From a checkpoint of a small transformer trained on Wikipedia.
Size: 10 layers, width 256, 2 heads of 64, MLP 704 ReGLU, vocabulary 1231, 7.07M parameters.
Training: a variant of Adam for these matrices, 223M tokens.
MLP neurons of a small language model. Each row is named by its layer, matrix (gate and up: input weights) and neuron, and shows model dimensions 48-239. Each number is 128 + 24 x the weight over its row's rms, rounded and kept within 0 to 255. Numbers have three digits each. A neuron's up and down rows have the sign that makes its largest values positive.
After each neuron's rows, "fires in" lists the words (lower case) most often at its 100 highest values on Wikipedia text that the model never trained on. A number after a token or word is its count.

L4.gate70:135065118151101152153125150150100148129138119099121113129162121112138068121127119104129147136129138138131118145115118147146066145101093120114132132131135118137126122135127166096147141140103126114157138154142102142127104173174147151135130169136129125133178123159092077136151146124144111134144115137093130111156118155126108151161143115136156100133151122112105129112082113111163154140130175110124130164083139099135134135127177136109153110127102134116153147111078165098162124133146114128183130128152101150203101122114156132111150144129079122115141116092155097153119158097126156127
L4.up70:110170143154088113120139119123150128126108166139118144132081151071138152134115071135106123080099134171129150112145137128088152125092138140086102165064139116133122134122119133109148173162103100118157117138145118093119145111087116128143138097125132160122145093110178183108131113131078167168115137146112166116104121126139129125105107104128117113118151109145168122134117140122100134158111138110110105133069127110110168109138109145133146128168116145116138146108130063106147136157191110121135116124124133176127148131127106091112130161138142125127156170129114137113105127103130142149
fires in: "february" 29, "utc" 13, "rauxaf" 6, "authority" 5

L2.gate261:166113127146148155156100144167167144147156110142135156134078118143084117109122175122121125122173108097120091153131112142102128153112101118151120098166122088136112130116120138147116130145154144138107095127143136139112108152151130138188169142115129109097127096111122107117123137130098125141107067168140144139132115111108116099104116130142150147117140151172086096119080112181062140118110105116147122130143124119134115126102136119118155119131096141125109103109150134095063137151137123116102141115173116155109112093137173178109107169149120150111092135155137122117186120139174114089
L2.up261:120088158105175122155102150115126145126111107123081127156113140160105112123108107133102151122146113118088143133141149127108125126135132136118107079121164130144116114144121135142137131113132181143082128114100133134124169097116141135135157140110126127123152143111112122089111122127132169051096147135122109115154136106152118112167112123106148154140124128134137108127103161102097147179151127118127136134128093137153126135160148126123115143100133105131125131100121075090114133131109084132092151123129171070102080085156161115151084129158124123198127158108136139165143115143099094136
fires in: "is" 56, "together" 6, "basketball" 6, "with" 5

L4.gate400:134142112147080094101117161164118097148119147086096121145133121100068132085135151131139141152112138107117123142105102141167124179125112103158158072145150130142172128136074142121093108114097167155122116122103115134130153145162164096173141125112109136122171113135113122130124156086132130175109079152104124115144121127141157146167120123191111150123141161149121136132092127129116137139158096107151141164110138130137137099157119161096151108131120154129116142113126104114140128077142128096117135159128147145145196083118119160164122093107123113132127137185086095111139125083145132144
L4.up400:128140130145129161092179132079119137136154131101130133105168106131125059137157133125110134141153112131154151123182161108102146118125094137077118160139101142125160164145121143175127116104136120125139081121141154071144171170100094120102147116117150087131133135183118134125106150144142146155140157107152140155175154131078115107128116148134146162158107109068088112173107097130126118137153144144116146139159114144140132129127164100097103171116120111101118109122124129107130114099106140128117156115145135085114141101144141122147163149107136171106129109147162120130119131186130145103
fires in: "she" 52, "where" 22

L3.gate567:094132119099146133121099136135142147097125089129105167137157189116136119126138091164174130111122125151158111118067107140142131104135106135121112121145096119123125087137124106144112145137119106144196065125171126114154107113141107138117163103133102114093115170166157117100120147105123170107113108107135139151142086090152157156185113114164124169080126146149128139140091148171129091114183125110156128117087172132139079120103148137127195110115114157127102117112131136080146153142115120130119124105105122131088140113122160157141120136098115073152143130102138146105150108145128122155
L3.up567:089148118056099078142104113149116125119141128119106129116157165144183124113130121117137148143122152155152148108127131124128148061166157122115117128145126128135138116146084160116138161190118112136152148125140109110140112135111094131143122122114129159105119151145131135115137115142113144109117123115145122118104092107113168136083116111122124130142112152162109109119130123128145127162169158125136097156115138091129105162099103127144147165132105167118161142135138124144146118106096104154152095071174113118124123160082154167143123119092145146124151178161079131127144155033102133140
fires in: "house" 16, "home" 15, "grade" 6, "stone" 6, "route" 4, "club" 4

L4.gate153:169090141138107126130112135092140113141098112126113114159138140136116138130133144101146134108112111162171109171108142137171103174095136131129126117165137096145109152113141122139142088120100127149159134117127168106175106167138118132136118131171144172132174138147109173134112128116134161130083130141142110139109154119121139122149140121164134117113136167098123118139135092157160100128118130110103142109136141062156112151086165156161129116078153171128092152063105116115123094122115109091137144139102087127140129150126156140124122125148123179154104182117121128136118113139111101119
L4.up153:085132131174102155138143135073155125152128144170089117130139095105090151182127147096131158132129164128160120154142119169174136134117132171117110168153112096168124167085115162175144125156151125151120114080160107106073059136135135095096136099141145166094104137142141131186136130182115119140126112131159140123145139117108157107143105166148125150098150132121131148133128097089113085113125151132089149094161159149126120101132146116171142118122168144104150105107136138120120129177125160142096142098124105104132120109146143134119118132126152150109150116115124143089091117130092149101
fires in: "the" 64, "italy" 7

L4.gate386:141107117113128143159109121148137104116115048107080130105156145105061109135110114134137150134156073134118106123125114132125123153170134153113098069101145121104130136172063152105132151134116145137128131146124109092173099162136126156108167102149095147111139153075109110154098157116157098126142082120124155149156128152153147132120162149103145152149106148158097152139121123113114139150165126146138126120143123125157115111142132150075086150070160136115122086164174107098136143121130114136163122131135116141110163144107145132137120125127113097152157118106094115104155104093161095154
L4.up386:133145147104069152165150174132132110121135090141141130115125147123153104095119103137163175094177114132113111095159110119119125154135112127135123140147101133092162119133095117160166073161117148093145153133133112117161186141142134154109123108161122069117127118104117149115117162105162144078117085141097150116099167113149115105096137078167121138124133151131144107124127096105136124149126159093115129173133103151122097160132111118069125098112169126162116108151128131109135116131148123144142096114080127089140131116153137099138192154166102088148157155126115121124133094125143102090
fires in: "in" 34, "km" 14, "of" 7, "local" 5

L4.gate506:126112107113112115138076175174099152151103131130103135118123142134084150098166113116160162166176151135124149101134109161092114148109141134180179077108201137151146141100139127109101173140117137083097102134149161126125138143129146105117143135155116141105151126123149124101117112102143119084087147136112114127085098124132110159114132097140150134066124153136113127149124147147140093127146118116142113130144146101170119153122150106148152149126122186146106113105110109156098119122098089121145134153139121085159118146074137131104111090078116110132120121130131148123131107114165112104
L4.up506:118074113119126097102149163128137144144128105113109125084133118131121126123175152126136129172190124149127099124141161171140097103102105118159131120097158130125142145076134094134087169110149107091125152134089126154173109116112126121109125146138128108106127132101136120097097081107170105127110149145133107167101128132128160194166089126105139119089137119112111115149130127152121082153151149160176109128150135108122130109132168142120151116141131148169065062090153158127095128147088084121097140146120143105122142140109101132100117105105138140166110107110106109141121144126151132139
fires in: "due" 16, "near" 16, "north" 13, "success" 6, "2025" 6

L4.gate337:115171100125164107138092099133168088125100106127170161112149104074117145093127116096107165132127131137149104110077116144125164144120131137093149118086099147131117128134106109144127160147124095120118105128123124104146139127135151162150172113140173143128163106112111198133103114118105138121111153133131156140120151110158130132152082151097134108158136122149139158113132140149117126136143119114161141105092107092134136162182099130067147145099131169148127147121157090090145138176084138109160146109199138152125152102082146109105116098135113121147120159123119136098122130143105112125
L4.up337:091128107159146150147137128127143153108110112151170104153106145128125101173079122125109117135099112121171131098184080124123134112118118129141171140157124124148093127120176142130119113141120168070163129123072114090108094155131145099108134143107139121124073084140121194091144131104116172114144107164159123164115188057131178108130106143118113125136089118097162140108102121129099122131119139142129102146117146182124130111137136135151148093123137145139110088110144144158118142137083164115148143136104108123137126136152177152113162117117136137131107115150117133127149132156122113099
fires in: "history" 25, "place" 23, "private" 5, "palace" 4

L2.gate525:135135119098102141163135122122122131122132102097118117121142139172140140096115123154167139123137148094127135115122086112154111167123086145114147096127129156111095111138116179154126144119114111145159153130070118114165158144136114117141116125169095132121122132146129159142133107095133101126154106173114164112135120137125132146155141123176120147163135146156096113121131152118116121055152067114128135108110129121118120123137106165107091197118122154165150103145107142105148191160111159136133114130098113172134156121121144125132128159134154136129125092109106123118144101107133139139
L2.up525:147152114143085108134142099144125129129112125142183124122135081158151132140111098117121113138125141100153094071125120131087112143093117123151100124136090160123136087177171099118132120142207108150155130101099149131098128088121083179085123131122137110161134107117120158147117129109123173117125139164132119126152150116115098123139133217193129118139092116156135138131111155111133126135118090123108144113107112139126129145115166112164117124105159127141094114100107124101131158209123126161123166151102158136147112102122176124125157117126112111128085076140142125136144145109148107101
fires in: "made" 20, "joined" 19, "of" 16, "in" 9, "federal" 4

L2.gate249:108132093114104095131153124125127163171148147120124115107124112111108122121164141126134131151133114121133091130105143109125096132091114125127134097159127145157141139142140117112142155145095142151087146156142137118178155166141112163127141124139090105100140089170142096111134110119141137151153078115144132105103153103116120100147108175139163142126113108125135125125136111165180090145184148132130122137126122122158089098140161131123139142106146168109103136080104146087072130182150136102152159159127100112111156132103147097154137123116154134160119091132154097123119131129155138112
L2.up249:119162087129125107088139147078146141144123108145127117094107093135160161098142112112133084198146132103130170127120103111102144125091136078144114132145116140127144111122158129127128163183108140149127070155123102148124175115159109123125119120116091162103090100140161141129157119130132121129139154108099142115130105114121116153145111165135127097120083164176117125132100110112136103127135134103136127133139123150142109125154150109127137144128143126161112135122122136143087086142077092145129160078134141103127118167079144123140092101083151127088138141152092156150128148139118118136
fires in: "name" 21, "named" 21, "near" 17, "tournament" 10, "north" 7, "next" 4

L3.gate499:128169095103126089122117145115121100116075131120119162161157167148118111128123127138151161136129127163129160120123132124185125136133123159117114098128125155110160148091115130126078104121123136143102123116134183135198114103132130088133103138164139205111125097121133163078134113136146133148136125131159130092115118128124088131115151122166113121163152141144121104143117119078119120105135119125147163088129150134121104110132113212092131138126121157159145142088161106111146162171144102151141149119149149117151138125119111134122112095157122158112120165077137112138132092116088134118
L3.up499:109101150145106151156122125153132130125120148122147140130129122099092140158107179162141145160139145145138126136184099164136154110097161133163125132164109159135128166104156164146172094103149104145120116117139139071124151109130114150140146127133123108136147115121129123160128105132124084147095102147105116112149163143123133111138126158166155180103152139139122104182132084110154117132120143115084146148106098107109111095078123134130090114107105118112101109090136111145148145151158135166129127090156155150133120166149146129128142141138109137106140092083144127114139111112129134140
fires in: "the" 93

L4.gate107:115110112122134141136163107156100134111129108104121116128148183134107143070117116119137136144132137123185111128150107122125135112123108149116162137165129162122142110094149137127127100132102154110127133123133133104133173176141116147166147117153191109094157175160142134107155130124122143154139127117157122161105156133093084103137159107139131129120118100109120118146144137128156132147181151129135142063094139118133143117147139153081121120166179153117075134085101061057084097137132143138158160069162076131118153149137120145167115105103114114139140107139128119105150127148112125126
L4.up107:068138096094127130172118123145132114137147119153206146143130149136076129103137166120168108146142151127147096130169132142136126159120158107168137139140132142128129114140096108146100172125110175119091067127114115175114108114148160135171140137148167137111114133142087112160141110155149153116088160129133126113152149094123124133130108137116119150144153122111103126180106150145134135166159103103085096094097097141134126137146128073127116131119116128102121119095130135131139110134146124140119136119156149157165084108099129161155114137161096146139122128173106150179116099095083135133
fires in: "under" 26, "through" 19, "among" 10, "throughout" 5

L2.gate3:149147142117136144111079132126123147163134133106107154154137102112067099116114139122126155119142102174138133151126162135131139136155103168140105084151177110155117123109104195135148135115151149104156183135120125158099108145141124193114131119147124143168117119143121107088126111130176130137144136179139122120137095105095110086098127098175128089142122127131096166137106130113103150148143122138131146147148208127135147114114168146091135145154116126150096161112093134154145135147088093121134144139157158155173140115058093123081114110131102117116114115089113123168137151119144114110
L2.up3:086138164135094107113175137156191137163111136149086097123100127122128123143106158165143080173122113129146103102163129106102116130135145128083137159137120174143129157133122131124166118101111105177144123136129076075134087111088155085087137093138119113091115153152138133082115111118125153102135105112127131123119132170164147140112121170099152124136131130125096164161118100106122144114131131122124099146090122104110142119117093097182111158135081152133130131181148122132116126161134118155135142082160107101109117145179154109131124163126095132124166124145140116135113112132120153141
fires in: "the" 80, "they" 11, "these" 5

L3.gate50:131148120138065131128134167173113141175122121120110157136107146134147142103132114131116146133104147135129096139069125137087126131159115153134094121137139138160152159118098128140076143124121169136150121087159103127180110134116101115125155128149113147168119127150170131114082153126111110156094124154157140153124093151099099124099110122177140138072123121139112125122124123133149164103146161130149134167142140097156128115118146153103105183091123161108131127137156084101131166129130088116117157117124102131127145141099154103104131122145132115135128158133153105127146128108116106130
L3.up50:135115133112160170108122140146112110116190103133148168176104135161156108139160145073129140136141123155102132115134150160123138127146150146104107109085156134157134203059136108136197107152117101122163133081146113133092104118139134129159155155155107147126135154133122141135136099137052125115150128115144153099123118099145135132121118130101138122112123132088152101126084138141105137109111127141123130167125131128139135110106091122208175128117118117125109114139147085134098133124099136132089087119161101137126134108133094133111136145176166170088120151118149105081151144097145175078
fires in: "other" 29, "it" 29, "others" 11, "italy" 9, "certain" 5

L2.gate17:146140150142131122144101164171119112152109108132117152145119123171113154114133098118167154139177129119126122135098133128117136137162100122121156061108124158118142117116114106104102132109111162122153128135140162121111119158162104111126146122164099108152161112160120152127092152136084132128116136156118172110132168126119068066152149096144138117114114131169114133133079142126116123112136121124131151179102155102144129126100146184094097138146104142122083127060105101114088074162121099095138153118102100154111148153121118128113091157149109119087111121147137128114145144126144128094
L2.up17:124145145130138111139123060153132109120101099124087157099130180108087128151156157133191097132131140166160117169144076091150108176121123128115137139153125105112111152106137121130119101113132126172096143173158127110113121112117113137133131152132120093101151161140114131130129121157138180132131112111152081159179143114112128105140095140103117098170130090111106108134154168082148150112116102158135140082102149129112112130128119107142142132119120140110128138128100147146103131135169145168124120155138095096099149079138130115161146155158148136109120131144086084131130085115144110128
fires in: "she" 47, "men" 11, "brown" 6

L4.gate384:121100115123099130144140165108117149123140141079113103143170124144101114110135134107162139116160078133163094095141111202117114137119115151130130102078126151141131145110070120107130128118139121144104140123144121082120153112148095092154168089092184152107177129136162116142121134144143109111149111098105167157141130140143130130178147129124147146123121089196090172110094130111101132166153133105126113130117131105162100113138155114077119097082087145112149101118122108147125094138127168125158145116106083146166120124155158110122112104093131141128104103137162126113117133140157125105
L4.up384:130138123165112119138134140094149120092121146129127113141152151139085110146143109097125157118088162104144116120110117095135171110091145091098153128147131127112134109112111095156144143137132150093170146135139113127151166124133110131186182137137133120121143164141152136073098128057144126133091147133085123146134095117111107084140123101116126158115179128130111140144095127121150111136148120143155127103124153127143150107146102144118189111119128139161120092153142148101099111110150133133116115126093109167175189116113094130102131160107132125129152112136192134121181115085189149120
fires in: "where" 30, "while" 20, "between" 16, "when" 7, "week" 5

L3.gate144:103112109102102150123071119166116152146111124108096201167157102090138127116140116138148108122149139149157127146106103114118146134102146151153130109186113115118119133151090105140088157100147126126141107112156105115124149131128133108154155136137184174066112130160121172096127143097109127131106070100162101177128144088106149120125166161129151102111157136152079132143153087106132148132173098115136152126122124096122122085120112132126131155143100136104181127118145132104105131150166139092127106150147124121129095120113155148109143119121180138142139167100131126146145114123117106088
L3.up144:061126153073102119104149141163097101137127130138164176137134123119108130157128131132183098135142104149155119134125120137121130131090093186157116106129145109149123126120127119130083138142146184101152133121113127158118144138139166134129143135168133128103110144157113129075120085147140162064069153117143091112157138118138142115152153132150137118091135097097107137126139116126130139119126114141154139101138100065155095145129106128112110151123127108095121132131113161085117107148089137104161162160121129082159115125091111144113115110123166129163151149137121148164136113148172123154
fires in: "not" 19, "did" 18, "t" 5, "individuals" 4, "descent" 4

L2.gate477:114090154126101133137102170133126165075141137077110120140161168138101085098104125171137164156124106178140119133132098149139111111122139133109115172147143141128075163150114152105098163119082105115134125118153139109125169148115140117162170129128162123097127105144155114094105136118142102154141070063109124148107098096122112122144108129151150140105119108110092132126121100145109154109161147110122146194095164108123110122154140142153135117110141167117159150138120064161143135118135145156181162076131122164154139150152157144146112136118130099133097126121127087121126126103138144130
L2.up477:097129156161109129114108082117101136123117095135118124127157159157118100154130173137107140131166073102115093115158117137155118147119146101139132079096150117195121168084155108119134136114127151178137129083100117100125132134131108082133135150153126127110138122149134133100136138128131142134096119054131106058098118137165106103097101124074129118174125115125128130123080151084104175143159132150082100112112099120152109115147119155139124163087139122128159144156085083137168131112128120129105163192163079129108118157118107123128134130138105127148152119138163129119177127145150153119
fires in: "when" 28, "where" 23, "although" 15, "always" 6, "because" 4

L2.gate495:158103117114133131156117121124148109150160144117135151141164162156089081087112151125103163135081119142145145131101137089138118098126081111133150126118122114133096108118131161129119108131106172125124079119103140098134092153111154126116146172121129149178142119085078107133154142118118119195101116118130154135137150175151115175140123156151156134164091135122110169120124101137115143110142108097149126101083120146147150136109124144127124149119075133099124136161121107106166113110110136144130164111114126129127132109089204119171083120123171060089108110158125110118110122176178110105
L2.up495:151113154118096114112089128100156127069133113108095131115118128109092121139126101158137166166111153133188158148145137130161151125151124103136130153198123133108126143101128103146076094144130080153125145146108120103100077111157148110100120139146128161109131143174075124128147099132159122107130134140138118117139141167135151085158120102157150099105114143128120109116129150146158117132120115153139117147149131148143128142130155132143151081121134136103144091121102132113128155151136150119154118131085104114140142135138140109149096150152106160133107108123143137119128157115118161113
fires in: "no" 20, "loan" 12, "so" 10, "a" 6, "soon" 4, "coordinates" 4

L3.gate80:095174127154143152156111126138146152128112120112159137133159121125110111117152126150120165128119096113142123136128110116157098095132154139146121138141193086183095131170159138122103086126120143136150127097073157078157129155120132125112147112174169111077133104101160144088131110111126138124133086121142092105127091102099139105127082115133118142132129081145093157126112121143121134130160125154117127101118171133133136151099102127176134155108160131109111172130127106094103147084151080155134119076128095113121102163122112152123096109116095185129116124080124125127124130163152123134
L3.up80:133085106065110092121127142119145132128143122117146118107112170125115142118125129138128105147146134094173164098134164133138108141134120130122132131147145118146140132071134119150159119105172062116125164126137130110129119131117127117102122126113095126126137168127163117138105159152079117196174139095106114131112194138089100141142120155112128111109142102152162181105128136142087117159128142169167145122171106119137130132113162111138148132155144144131155112173130130148080109138163101128137146133104145118118112121123162147124092130109120117113064175154122087114118185090131154137
fires in: "when" 34, "where" 16, "crailsheim" 7, "2021" 5

L4.gate521:137098143110133108099087130152116103123101100120154132131102164059111114140110159141135121152165157123109138162098153143160126159073135153088124121119182083128085132157107153124120100101099170098092093086168107172144100127147128100121138156156140127104125136143145154128124112157097094085123111116167165113166147147107133117101101137155134086098138108147110131124113141092107083164115145119127135116131118118138094122144116140133174150162127155147103155115136126122146154138100108099159120123090141138104112134155094149121162138121105148181114141080145119099140146113098127153
L4.up521:126108139109139105121123141128135146107124168110114161137118121107131109143122127133136163131156164126129152131123111115114111135149108129124120086122137130100132166072135131182074151082098129118159137143125117134125116113118130110095114167112158139119120114143145146056118113166120148144124115139111128156138134133120098122141141134155164107145118112150159143161138106157124082103134122118151105135099137128122132123158138121137129087120082120133145136119122150109058130154138161144123144099091104116135139137103076131134168138109119189124106131089150111124161113135127153127
fires in: "their" 32, "her" 29, "its" 24, "his" 11

L2.gate389:128125126077054129095139173116088093133110134088121139145103140114088103095063147165132144122165125140149142150124126143130121135131117122104140080147131131175097147114148140150078163129088121120147090134131167128131102105162138120140122107136149129084142127121133105102132058133122125109138104157147123146136136116126126124170134170138204134160127131133131116134115108157097096120129130087122112127131130098128110091153163132119118088157119145144104141161099143117123129155135135096175142104106095113156147165116122135213118110120126168143126102107132135155175123136149159182
L2.up389:178155162116135144141121144115108136145136146118105090125158115107059094132116167117171163157100120133107159136150169084154138125182112167089123101142139123133134122154145152134140110128090138108136131140131145143140108120128134123113140121124108119092119113168112151145113123155165162124109113155162079149165134147118104097127092134120105141096131126148130196131149112118123110073129160116147119133096167129125133123145149121105079148107117142100118153107127128124115086098132155122138173120139114166139151100119116157120149140133093134108070122123121107112114131111128157067
fires in: "the" 95

L2.gate665:109114075124104073131139093125137119165100129133152119135141114141098122132113126115122099162116165132123134124127095179131096132133122136149132157142117138135125104111105169085135138160142131136132106129071150135139075174144137122139127132142163131119145114157133088103108154096166095169110080134120100141092120134120123177083133152138124164170121118119125153098124156110129143127145075147117122108137135109153099158097164138155087108135161148145142118122125110105131154150159146152182146175120143121123157115101104145130101139106131151134115136162124125170201132120123123114
L2.up665:111111092100071068170107150194175156114157123139142107136161144104123129132129098099106158143057127088091140113168103170141132147150097105147162126083162131135113120126177122117145113122120119093185081124112153113160146127115124153123136133085151098131145104136143142131106120136175131183102124121084101129105178093142154175125134135141115113181135105163107168123127129143108116116126081119121103116089139140145117114116136147137121122118132138148122104118159100121139123096097136124137137149134143122108126096136112125097154121060136145130119154120134122129137096119130105110
fires in: "population" 17, "popular" 13, "promoted" 5, "province" 5, "activities" 5, "private" 5

L2.gate23:141162113148109120126103155146098168137127122118128158151092128128108132113154151165156119123151113115130108151113140134140132175129126159141135099102138147154053154085103164106092138123128150121147105094119131141154160125165129178134154122122109136091120106167133118121136090121106137076113098126151098167119086136137202106111123147115135065145128128113121135154148095141143163134169147109141143129133137085131101136119122130111093156125119180088121105125119139085092178133113166093147122136184107154135182103124145146133106109068144130108105132129116134098172130142122119132
L2.up23:128140111143117134097113102123115107141164136135149185145105072146116115160109176147162159146115148124115144185142146163095110146138043147155114114092116131138104117106153164109143110106128139135106119079114113134083099164140122124134150140129097113141118117126124104114127146139129152126125123176127091118146146110097135161104182090102115164159115099129160137168075149138103151115139134168117144051129143078137112105130145127085159144112114122111101157147136170089108158124135112099108125189112136077168138069197146121136136125161140131125146105149142125127138122145158118119
fires in: "who" 37, "crailsheim" 6, "where" 5, "distribution" 4, "highest" 4

L2.gate492:111099142119112133087056105145129141164090105093135136156143150092122144131110162137146124166160106112134113110096118138167138142104081139114129130155149145140100109120105137123133145125080114148102129092119149131156056108128111168163154180175125157138157143128118092124113094100173135175147145139142135129157144132142178111149112121138143129124145109142092186182162118130117078154118143170107140131149104103154130112154124153126091109104136154132122193138153097156120128137137116136125102114155136105174139135120105168087105123126133052118127102096107083099121124122137107115
L2.up492:107104124126130131118127143119138138184148147115100172137133149113095097155129158134120166137146101146171157185107163095134121133166134112087109068155158157125174142130086118117142178111154113114117098120138106119120137103130162156126133122154095109138113105126138120073138144110154129127128093139127142085152067154132118098127118106114116086157105131097158137146143126148107181150132139115114117115149138107125118155137110125151138117157133122091147138148155146145137144141140154131132093093141069114132157118092095101118105127153147104130107112153103100157173082134119124136
fires in: "on" 19, "this" 11, "at" 9, "her" 7, "his" 5, "early" 5

L3.gate129:118121108147118111129127116112102125139094084089155103151139138102127112126170140126135091147147126141176176129139129141173124107089118134126177118105141096124101125120122094098135166140133120127126145121119163107123093133157106091103109167154167134136152150115145152119105135073143122136188111164193121062155089134110083144141131149132126093103120160120132115154099139158124137127132160101101155156150148134123108130124117078120114106102149161150156152114092128142134180140153101171168119109127086125160111140122125132135106089124120076119153113084118099141151129158137086143
L3.up129:127088122135111117123122167084124107116159139136122151118101135098157148119134133107155116133157165145142172122117161148143158125116154094109154101114149126094106138097117099140129118114082128125107143115118135155111094107126126106108146103139121156185146136170129137075114126130161097144096128111104146107153111143129113120145110092065143104161146127114148113207094160157095124145111140148172111179145107111131141132152114127124123142121145160133128152153111091126079118099130145152150135141150113115128080127118148121057133131090155141155112138145153122128129130113164139150
fires in: "july" 19, "february" 15, "european" 9, "on" 8, "europe" 6, "authority" 5

L3.gate526:126138116112131150135114146132118169081088148086150160184138157100096076108110101171142157133114092130141118158127164183096119120137125174134110156169153118179143131128106127119096128110103153115141144133129154089113138121126160125154162125171101113118156116112125101085141151130117137139155077136142120146155140112135136133121106178128150152129148133160083135145121136142103085161153124112131135150151118152142095100175167147103147079082097134109125122123147120157150130153149106114144149138106107073175117153128127144135060140164110126140130122114146135107150148145116107150
L3.up526:178153126168102163124110167181151150148146136106133109112112139091104110116152150089142145138164151142113108154137101153191105129135146140137150138113125143103088142134106151128131118113130127185121158185201179097107155159144104142132139154126153069114143122138118118142128146121142152136150129161100149122124105084117139117109120148127137118146137144109122138112144184095135140143101135089139143081118125089117171109136119114143118110121139115167125131125119111134103130125114101137125078093117085133115159101112157119077152104169138137101124101134158118152115116145150126126
fires in: "war" 22, "white" 8, "wisconsin" 8, "where" 8, "while" 6, "warped" 6

L3.gate410:117143098132116096135165146130071148092120160098126124150137141131136103088120148113132124142079158138152096153097137156137135142139093134136132142101154156181104124088149136127118116104142100158121121111113147089123150116126139119145156119133144139130144149137126150073107122129152120193109096107132088137154143125126142137144130149133151112170141076143078146144150109097103145165160128135099131161108142128119081104141122168113177152108121174104103085117063116127108153104151112128127146104094080170156134115133139146087095101130141157142111138118142124102150124160138140130
L3.up410:110109128117123161172122136174109156145110144151173158164168141117107139135087150132138102134135106136150152154142157146143125099158120111136117140148124108199104102106121118157146092168067132176173129102176165110130126134126111145153147133118134101125145135144144104110103160125145129148090170114076106142136113131107104130100148096140127139098144106182116132178110111099135091149120123136117119154133164119149126113141158102147108132117119113115121150148122104118148095086139107151117125157140110100127088131145123098090062154101132111135096106133132129156142121131137130128
fires in: "where" 31, "through" 18, "however" 8, "throughout" 5, "when" 5

L4.gate227:124130090142159141130158118103122164114135116150127156116191119080147131095100122149125109151117118085121121125107099185123110146108128135148135128141134113124178127138119110145131155154121121153107114139168135155128167137154154151142165116111125130107134098115142128141107086118142155162112135155095159114097126135141053168101156156122174117138093113134122133153132133152129125152138086082117183104170136117155110158114178125139070102100095155167114125115142138125107128157128145097129110127132097114119141145084108147145139096153138111120093133163122109127180155117128122101
L4.up227:100118113144122104097165154112101152161105126132111167089113143148134130133153090094144124122121111106118130096093038089119087155143130127165134127087181113144145100139161092113130135102146120139151133176140159155113113109115147138163137145139111122099119111121126126131117162124092103168092160144129162137105156129195120157145077120135142121105147154149156134155079146154083107095129111100161119102160130138120120168077142154167111094125093115128103139158113158145111138147111133136126130166144135099116140109081136145110110138139067083144107102121145073132133158140124129091
fires in: "population" 17, "popular" 13, "village" 12, "novel" 6, "technology" 5, "ethnic" 4

L3.gate407:106107096124124090158109102095121126144103094131118154117151121099116115092112117092133129120144098107128134117143109131125103133151077146155157090156172140133149137149079145138095127119106152106165083134118131133129124144136109156163140181144119118152161162137134172144128134162155126164108103104101114144125126121133119113132106150142135127117166143145108137113116118117126131091153132144158164096102118148156106125119146140148145173121119155112148084158113149071150100093133088105138150130139126129073175139087147125115079131104132122160095155077106117090136136097132135093
L3.up407:124151130120132098175075117148156128093104101113059110143143101108118145139118132144111109139127138115139144138156094128113102109124148117116166117188135127136077145129118156174130144138112162127130132139169155139089068115128108121179123127136169124127138129135119094130109151129154093119128136137091125132129125162161142109149115139115120123088115146111123102102114093107139158115116076074089158141130117170142139110102125123144139128100129115098102100135095126103124123158165105126120151158121160143130146174139162093133092110131106107164112157111113133111165149109158166132
fires in: "later" 23, "so" 10, "loan" 10, "side" 9, "son" 7, "stylidium" 5

L3.gate405:131127124153104119125159166163129134123101135097119119142173137106107109042096132109146168181109095135142179147106147108132116115124121127147145106157143158142145145150114103102109123080075148115144111125143137137146125106128150128107141127092107107132123122117133128102114122096152127183115120125124139112136095109133149128145158158159149139135125149131094100161151081133137111137133146118133140145095160106165121140129167150092100088115149129111126107107121071093154102147154091141152196082156141125172131150092141125092131105134115100108106139151158111096156129138135123125
L3.up405:104134114149121159118117165125152090186155126168143118131104138121073144139124106109157161087112151137119124137134119116117119157144126150126112120114147087120079126126136135152100152147126092129122129121138084158082092133140124105161139139120128148129101145146158108119138132192103126150132131106143078153096121117127139120124127141060089149107109111131125181116148134122083174089110131160125116131118118092115132116136115121120117157150124139135129114197164149131153125087143123160101119148133139147107172135113151136144084134128109102091132087132122119099117145152163145092
fires in: "between" 26, "at" 11, "with" 9, "the" 9, "while" 6, "for" 6

L3.gate519:153083108108123103054127131147106120105130093092155138121132160130115146144143153153118118103167132117143116126125115153105158135078147140146119131165146103106127128153096104116130136133123126160143140115099103102127096146140131138144157133114092152138120104147128161133133129079143114135131145090143135113152114152101111131144077138130140153161111094084137115125148156137144132119181148162154099161171146127122117151114141166093109120094117164161106152140157120143146177123117144148101139099113116080192105124120163134177092102112100103127135170134101122158151153098154132131
L3.up519:134155129120113108137107099146164150140155127136094138131092141155106140130126111127153162093131116119120109151126124126108130123090128108144110103113097135119147096176150134196181150161135109124134134149117147158129129127135102179082160135120149114146126113140140159164111172091145137114118149112106141166156147134138140136120109132126139112155096110165112165093077118094120115144106056115131143086136144123110142127131138106150136063110127134095121129104120159105125095158094167085096114110100159123116112140118149144134175154127174141151132141131131135151095137167105098076
fires in: "of" 62, "office" 4, "in" 4